config.yaml
norm_place: "pre"
norm_eps: 1e-06
lr_head: 0.0083
final_lr_fraction: 0.0
batch_tokens: 131072
MLP neurons of a small language model. Each row is named by its layer, matrix (down: output weights) and neuron, and shows model dimensions 16-111. Each number is 128 + 24 x the weight over its row's rms, rounded and kept within 0 to 255. Numbers have three digits each.
A block is one neuron, or neurons of one layer that tend to fire together. Before each block is what it responds to, as a language model described it from the Wikipedia text at the highest values.

Preposition before dates. Prepositions like in, on, or until that end an event clause and introduce its date, e.g. retired in 1870, released on 11 December; also born/died day numbers.
L5.down50:136124116131133130137144117117097108131119089112103111138125110148145088097130095167149160119127149124108100165125078119131143171171150131145097170136147125104160132125060114089105091125120106107120129125153099105139151070099137128120131129148127117146131087122166118125146113151156151109
L5.down145:074088148142137109107163138132112119105126135089112139116155135133106146154118068078088134140143085133114131125148126133145134097152146118127122121136148110083135136117164163141178123130135144122157096135144112110132153095157122125180172172117121133094162108146068165141127155154138128110
L5.down528:100102127152154096125115116092131099141153135127120089168152130109124105103134140126146152095114146191109102096143104137110115146155149071159085092117096157118129115151136156108122129126127131134112102128087157152085117112150156129126125154148114080138110134150118134147127160148122148106
L5.down671:115172094131103151130079074170156111102141130158082132137149122136127117122146121148126119102129138132102133143145123080123087159159126129126122128173133107165124185074103118110155149107139146135153143120124137114140131093130123133118109143111153136160161098106131131133086116094115139130
L5.down752:129132100113131098113097113109141123165131188170085130145104142127118116137183159158127103114115160115140164131136154134151096131123045134138123128069116154081136137132111130133078111138123119178121136127150152137174121132134160113110153154126117105114160145118135114124115139136125086115
L5.down804:120130126128114116086128105113147088130120128100138116151123139137138144143142110109087130153148131109104117105136106114142106203130165107152110122104136163122136160146133139102115171109124127162165116123095125138115137137141133154124138129139176172130157145174112098137122124128154098150
L5.down1845:125119115136138102126141168106075111144117110118134143158115095096154149175132152140119131092145104116125176126119164136137117139130162100140114116137113173135112098127122116126118149078090147161097114109097129116131132114112128132120111126130172127100156114140114127137113149130052106117
L5.down1917:096141152192120096112124130114108055120144136155118118173132128124112146103105138134126124119091196125109171157148090116131137154130124136137101103107133129138127131096124128106126119127122123109067121112100110139119086096098142107128106125157139102166152138133150176147146137145125071149

Token before year. Fires on the token just before a year, like in, since, as of, or a table pipe starting a row (| 2005).
L6.down12:172111135125102106101072110096187121129205143112129086139120101124130081133127136068100089113079196126090160145160111128160100124144135117126131152125097113121124096115115106094107112135124140134083114164105156121093116130113136154138096154110120132119124162133130131138128098149124111129
L6.down411:155137111139151123106129137099164124149113142136109152089160123131138136110141159137101144169155106157088108108127135132135151106167119193112135108126120108167165097146099133108137134136144123135118126119114082139108183146138136151134121111146137141131136131111114172124126090141116115095
L6.down668:132168104141133110136135092129129095127153203125111104119136107109133106136095116103161138131105178132112151128128135136153072147152088105115091110099121107077109117108095161110119102125122126111086108112097146138177086117136138166111128109118144131167147169153136174140167160143100101132
L6.down846:147147193155122102192148115131105089124107131107128121112152134139117086120120125112128130140159118162162124120190134120140113125150113160118110112134118139187152113114159119161133088154089123070118155118134117126132151127073090168109118125100150162134150159139092133122125118098138144134
L6.down1105:164149139161091138157116081098118127142117142124151133119167122083151097109141129132119091142104158126098088148116099135162071121139105117142125159106106160140116178108126108132156148120189142102111076146155134107122145132123128156101105132140123102161076079076168103127135091106123092154
L6.down1501:123155156163137125101094106126145134104082122139123134097137152089131139135150122121124149151113159114128117126126133102101109144080143111141100142133158075151112110108103162149123086108159167125163111127124105114111108112154122125141092159144113159130099096142135092123073123155126081127
L6.down1666:169140146110102117102136141113105105156141114116159081123170137132127133132136139105100129101120111123131130129138128062120131151159118140137129151177140103148121143112142097151143144167120129104071151157142141129112153133126184141176106144148156122106113098108189134091136138105094123192
L6.down1865:166104159134158097098129139093090111105139117096125142116141146136151114143126156151140169153140135138139111158107126175145125116094142179101127113161076112109133159126118132123094156125126140156155134137132099173183135151134109164168124136114081186150129138125124124123137120144130164117

Sentence-initial subject names. Final word-piece of a name re-mentioned as the sentence subject before a verb, such as Tur|se, Dev|ine, Bofed|ales, often preceding was or 's.
L5.down46:136179155153134118136117127112141152161138169128125122085171113131137138133105124127119151154089154136122082100151166129117081137123125096113129089142111134086138146120129107150106134122123115162111105082119118163146144113150146120086126146118119122128146139128155130107170147132151149114
L5.down219:117140118147103169137156130127112133105133115107135116176132185133146124166151088105125185142111086158132157125107139074103120105148084147137150156094108159148160138117134110112144146142111132128100139147115129109085169107105105132109121103135117136095118134120131143053120167101123118152
L5.down523:167131116138089132140140112111079145097134132100139107116167143157139148099090117119098116185153135137125123139133135088114158121154092105164096119087137126084104101089127133098123110141136139144096142117119140114154114136089118154122134082135128152141112130090139109090130115115107107110
L5.down532:120145102140143143159132123130104138125113111155133118160138123150107163126127132082104172160162117148095134143135133094111123090114096121124136159063127152106095117117138115186146150096092139151150110107156092130096168072105099153140104115174115142111116107067161136138072164141145150154
L5.down848:093142111142131139123113141051122092117148117174132125156132126141146134140103142090154158123104165148142123149127112135166151118129093108186129129048113124118104135102140118167127167129135113138172139137156125145126119091125127124131089113147132136137121121132126105144155120150139132143
L5.down1143:136126139142119151136087094096131062111120118174157071104132126170145138110169167107127107071162182120151159151098140163104127157121134078129125170136146093137107153097111136159132137122185131114102159112150134122125104122118161102091137122129149128142159100137084148167141145163114112123
L5.down1886:120128128138132110102213107138125150134130112128137122101122146146125136115160159095137175152087162115126166141150142115148145135135152106105151112111196111154146147113106110129143172156115120149114114153093121131072134100133121159120141107122089146124105115130132148063107150116132092107
L5.down1965:093135119165125163101149146117120097153129133120144117108106150158064122142139148123133125138123152148129140142092115156149148145099139144139103124167162119171151139101091142080119131139158102147115093141145123120095146120120109128115126086129069157115120096101139149142127113105106123109

Preposition "in" before dates. The preposition in/In opening a time phrase, usually sentence-initial or after "and"/"which" in biographies and histories (In 1991, in 1924, In the mid-1970s); also word-initial In/On pieces in titles (Influence, Onion).
L3.down607:164100130126154151127185119135101146104091138129155148150118124111106126115136152089135141151109146144067118141102100152133094149159168135109118118130131119152137138154119170120147153140121127115089124133115119122140124118134122126114132099119118157155143122105091156128130133131115118105

Repeated-entity subject noun. Last token of a noun or name that re-mentions an entity already introduced, often a sentence subject after the: the institute, The airport, Kloss.
L6.down267:108111086116174129138115139120096152106130121143129102126101097116176116078107143147105108128100161095123124122154096128169149140098132156116156119202101128091139108109116100153119109106089151127152085110127122110137158125149157121130118111121154144174129117120129109121144150167106105131
L6.down584:117129112128158129110136119120125093114124123097106126131139145115128114123147128111145197156131142137171138119164158127142122166120163129103088112141149080169132108099116154081109078130199120142122155114137108104122149153159112167120132115108122154096148115111121143113124149144126085134
L6.down613:093112147098114108155157142123155163110095110164110073156132120173150114116091116111160134106136122102135133132130110138198129119170128124139126147128135102155125165139120121088134113110103161124126110104128141180124120133108118128142101115109122123107133152115131125075096128153106167108
L6.down840:090108157165166147088089142129120141143143118118146091144159116096105135123145141121161144159066078116134134103156119147159151138134118156078113079165136168116094093123109145136111121095117102140094122121114146118117145139121147147151136101125140118096130083133129101087089124138152141123
L6.down914:148143087128125112108149108163115174160122121136084098114067114137146162144131107160164144110176116124095190113143130163187142129141096079133150104117127125125121089107141181139104136141113102150119110116147081158108115167124124089086152133116159135103127101132108138105154150172069124149
L6.down966:114111122137114119078113142159154143150084104084124119126121129152114106101126130160133122084130121121164082095155137135121159134130140111141131140145085114096089085145144148127087073079132141123110128106133144082122114106112129108088113151121184147126117122154122122119129152138141160086
L6.down982:116117137154109091161099132108124092105141131178104107168148138115113151133140094141153081165148108115119104133112124100135181084140160113185163121096125115119153135104119113137158121186129050118110121136127142146155157115127119166144125108120136172148085105135138116126128094143188106114
L6.down1039:114109140132096124115069125155148149099124172121112146124101119142145049147136095096097159117174117151130123147121123118109104111092107123153121123133054181072116113130107132128139142124108149150138113153160183143125116135095137120126117125116088133129103106134156125164115117138096149162

Noun after "the". Head nouns, or the final piece of one, right after "the" that refer back to a known entity, such as the museum, the county, the drug, the manor.
L3.down1478:103093120118129101118143141143105095082110156175120173131142101083131131127131118113125105111134104101126134120132128145122149103111124116167126165169184145126176082097165104157131131124163105109125148112149132101129131090146114124133128117111114159130135094102114130127125146156107140127

Clause-final boundary tokens. Tokens closing a clause or sentence, such as periods, closing quotes, and a comma-following and/but/while that starts a new clause, e.g. householder with no husband present, and.
L3.down48:157138119123165137168125079099078160105122159181077119141116123149107125112122133170098153108137145080120111132170120088115093109101118140146141110086132155141177159086097174170106081147105086141092134114113140145156132096128092166131194120080159128128125117120112127144161089113107128127

Line-ending markup tokens. Tokens that close a line of wiki markup: the == or === after a section heading (Films ===, Television===), plus table pipes and |---| separator rows.
L6.down26:136085189149120110168132134110139135124117134110169129108163113075117103114124133159131114098152130174148109142097115128087126097143087094142189127132155155116133100132167125080105157131139156141116144137151102122139136124153154127126147137142171124104149064166113151071114147173164108118
L6.down201:155111141129111100119144188147113129127096115157102098108113167110087145143115122124114147143121129086138077146103120116110088085137101135134131142079147138124131140099146144094135153155123154134122092062113111168144141083119144109161130117155153124141113115082114113151137124108093091152
L6.down513:133138120117145113137107139105121146132128156119168124159135074119148132084140142102120102096123156145145159142134161076104116097183138136131135135102103139139143149142143148157127129131102130130150107109111127111167121174142135139094113135180153155113091112125145156111140116097106122151
L6.down662:059083115182126109119141129103088141159130139105154145123100154147091108135137113131153132153109126159114105151133167123120105107127120131114105159127143062125141112135132145161124129132191091132102115137101114131141154087103137124095146103125122142092145165107146101122145163103184140145
L6.down900:126131140161116140131118172138146094115135130123119142086165124144122152092121089136132125151130154170108149120117125132146155141121132148094162148153116121126134105097144133114103136113148113147097075112146139134130089153143162161135106116121143167098138063151134165151137097143130155092
L6.down922:130118127145113164131132173168115158156148130141131135131150161140131141177094083138145118118119193136092124126119140142122164115167137146123160162146144090114134131126156085128113129163147120136121148155103098064149098148131138140116168135096113118130131136088130115145126161171131139137
L6.down1002:124135151121132174073121071143128134147136147137104167122134127125158130108184148118141115137080149124144165123127147155124122124156093128098148143129106095143096178113120180175103131139120098116142124089099109133139151119140127085144148130166155089128157138104203117137156154127165132135
L6.down1993:146138164160131123177113144116149130140137126151133117124131139117108129131107099160108079078151134125098135085154110120122117104136094153126127125117126114119157142115160118116121090140142157184100144132122106131115130133130145151118131124092155100128159119117148135130125121125102123115

Heading closing markers. Closing equals-sign runs (==, ===, ====) that end wiki section headings such as "== Early life ==" or "=== District 30 ===", often after tables.
L5.down552:097151116139129119161164136150141103170117144161097164139142157110164125178164097155134140146129132095095118091110112114165112146082168142073083157116136157098090155141128142135094068180096120147134088074135094070123146105116102150114116114126145126143079110142135143134115114098127153121
L5.down772:158116172147101142125127139074138159151160150164081173141107136119142100138112138146147095074114115111096112108125129129108094122125117154079144135120133131125127142144137133140129143140135185172112103119140151098123145107118127107103129159105159145138160126128166143104144157152122142151
L5.down819:102163140145100128132147137173131123124157137112113140126118112098067118139104091120172113146116127140164159150127125132175151115079142148118116121118123129132149129110144127158087125137125138162136144132111159101127158123100146097127112138139111146158088079121120169123139102130188115140
L5.down828:123125140140135132134136103140146140171155155119177110148153087128122118129170139121100124142138145148122125129127126143125090148098146143098127148130101141136157185145123124140108104141164111135116130051125183112054108141122157114120107101113166121126135090152135153105162152142133093138
L5.down1176:112116117147076148133126089144138157158081157133158152149138114142124111126152136168103094124078111112094113110139183117141127129154118143112119101147110128096102137115104154101104135144127159118059122129135129124106151156105111137127183169089150094104161082114157143137148151111144129129
L5.down1406:133123165106123140093147156115141095140138090129119083151145133142152188142130127151146189105179143156160128154104118098104149131115145130117144134096113137134122143119114105124137133124138111107116094136118169133127127171116156141164182155163153122105145082127139105151127082151172144105
L5.down1417:111111137117154146141126139083125138135122084109116136171109128151114130148169121068167098126158157107132143124083112110120125147138129101120135148134115131139110128171151146135128146114118122130130122148132127145157139118103128125114178128122120099106156105150140123131115128124140153188
L5.down1820:147077118157093150114126120106137161109121107116103125154164143130136144103099108171165169097161173112112129132167136154166131099117140120140127154142179112119117110151121154120123147138162142160142110099164119125083089055125129104103143092119110120097161100107130145113119140118163080162

Sentence-final periods. Periods ending declarative sentences in encyclopedic prose, often after places or nouns, alone or merged with word-ends like "s.", "a.", ").".
L5.down553:106136082071159148116094148115112127107125163143107133104110120100113153159084119159120140110110107111137128170153131149178080146143111150127165110145137120150110140136182134121135137109108134170112116089115120180104142136103155137111112124103132118105151116091112126167139115121108124168
L5.down576:149126172160102147148164103127129135134138149166142150157134145159102141107111151151102156167106094166082097109140120149147096131136137119125168128075149103162134129107136128128111123102108079141129166133156142097114103126095165153113119139139193112062127121171110127117124163159122091142
L5.down682:145159127153142152144102110145133117121130093122137091137113106134115125094170126169111080119113136138132123165082156134160092146115134151124146134108131154115109117105134090159171157130088181101177146117081122173126179131106139139119107147150165123122153140117148107137084155134181113140
L5.down1356:122155122071171162177108117127133138160144140125144160071101124111119154138133113129151097097121113101153125157103162141134109090066097121147106141156081169130074080103125128132113114148126092097097144127125138138150130142108160122127096120149191138129131124141132074155102132128138120130
L5.down1582:150188107136129146128159140127132112106134140103112145112114132103135117143126136154101166112109128137112099119100182138106128106123181124129156130149135164136142158117121147163170089110079116151134144124132141159128124121128098122092205113108133088131092141129107112119125158106124166108
L5.down1708:121151132113122138161094128124139133118153133140130147107115105097109139137099170144118091106128115077147094100128143136156133121129118137144148079113131091145148114123120118105134141110102089141111124114110138170117136154107101130135141044123126115100138165143129100122145148153118114150
L5.down1846:100131140128101152118134159115131132138122139127147118126141118148088143120160145139093110122120175165117116141110154117143109182165112141121135163093150114100095105101129173141113147118097142155088118128107138096140096146108152140142125155120111136113097148122153133128098093154087092140
L5.down2010:065152124141131132124117165086144113117138166098097115137158106118124097130166179130112116114082157103102127139139168164154154149125089152125142136102144123138115143100127121161158167151090122115130132100129140144079097152162096153146157172087144139141078126135155107116153117151117149139

Sentence-ending punctuation. Periods, often fused with the word's last piece, ending an expository sentence before a new sentence or paragraph, e.g. "199'6.'", "complet'ion.'"; sometimes colons.
L6.down22:144127177165185120149092119102141145146104137093148089086113105072114161156156107129198105148120155110159144143143150143130160131111145146127124106132124159112130119116098123148138146172163123117131143098084109124131120097151086091163136136128119133103117144097135109125095119069108091156
L6.down580:139159162149092130202125135115116188124124136141130126139148105102125118105135130118087123126067076108161114166142147124138114179115128148096120100129108144111125126156101153118108100132126123164093105139111123112111114123132111133132160157110123135107107169122125141151147143164076103132
L6.down631:097153091095105091094145129083151126150127139093085087143133116147121142148135138104111125144133096125134141138112185100133123104146126136090158117167136127125117129123104084107131114160107077139109120162102087161096125137129113146140144120099157159082136126158102152122153144134169109149
L6.down1072:150182125119113147119094123153136143112059138140127097141171113143147110128104109120143139135149103148087110117118130157108170094132123134129090123138110115136148118164109149143142156138121150140097113141132079089179119155132062126123145118092177132092091078193124151130133089103128127148
L6.down1397:125105079118122143129065129130122121129155145131168106159150115130122144147142145138108136146137119124133108095141095131122138155080171110129132129110123121124098108145123107112154143161140109085105085109093066114083120171123091135164130126117115156146106138092125135124125105125121121122
L6.down1448:106118114142092139149159106171201150131170154145108129132150171119178121133110145132118151108125088073125147116087127164124189152175102145122149118117148122141131121141103169150148102070118175134119113041182143141163110101129143152113117111087100146176104158099160095121102140121164129147
L6.down1506:147102107115101118100165150151105120169116129091120122090147116129129113126100108124170154152148125141161152114119086112099103126133127170136112126103117157115136131101124194103131138153142140116141109133108140140140098090155094103149143133127112155129109128137113136146140140090132111115
L6.down1616:099144109145132125140122127137148081099155100105136122087187129176113138137164136111087120144080127162123147148118130166159127147134122139124133136156178155129127142096116095175135130114123121113077153130105097150110097157117130141113156148088141171111140116067126126084099101145128128149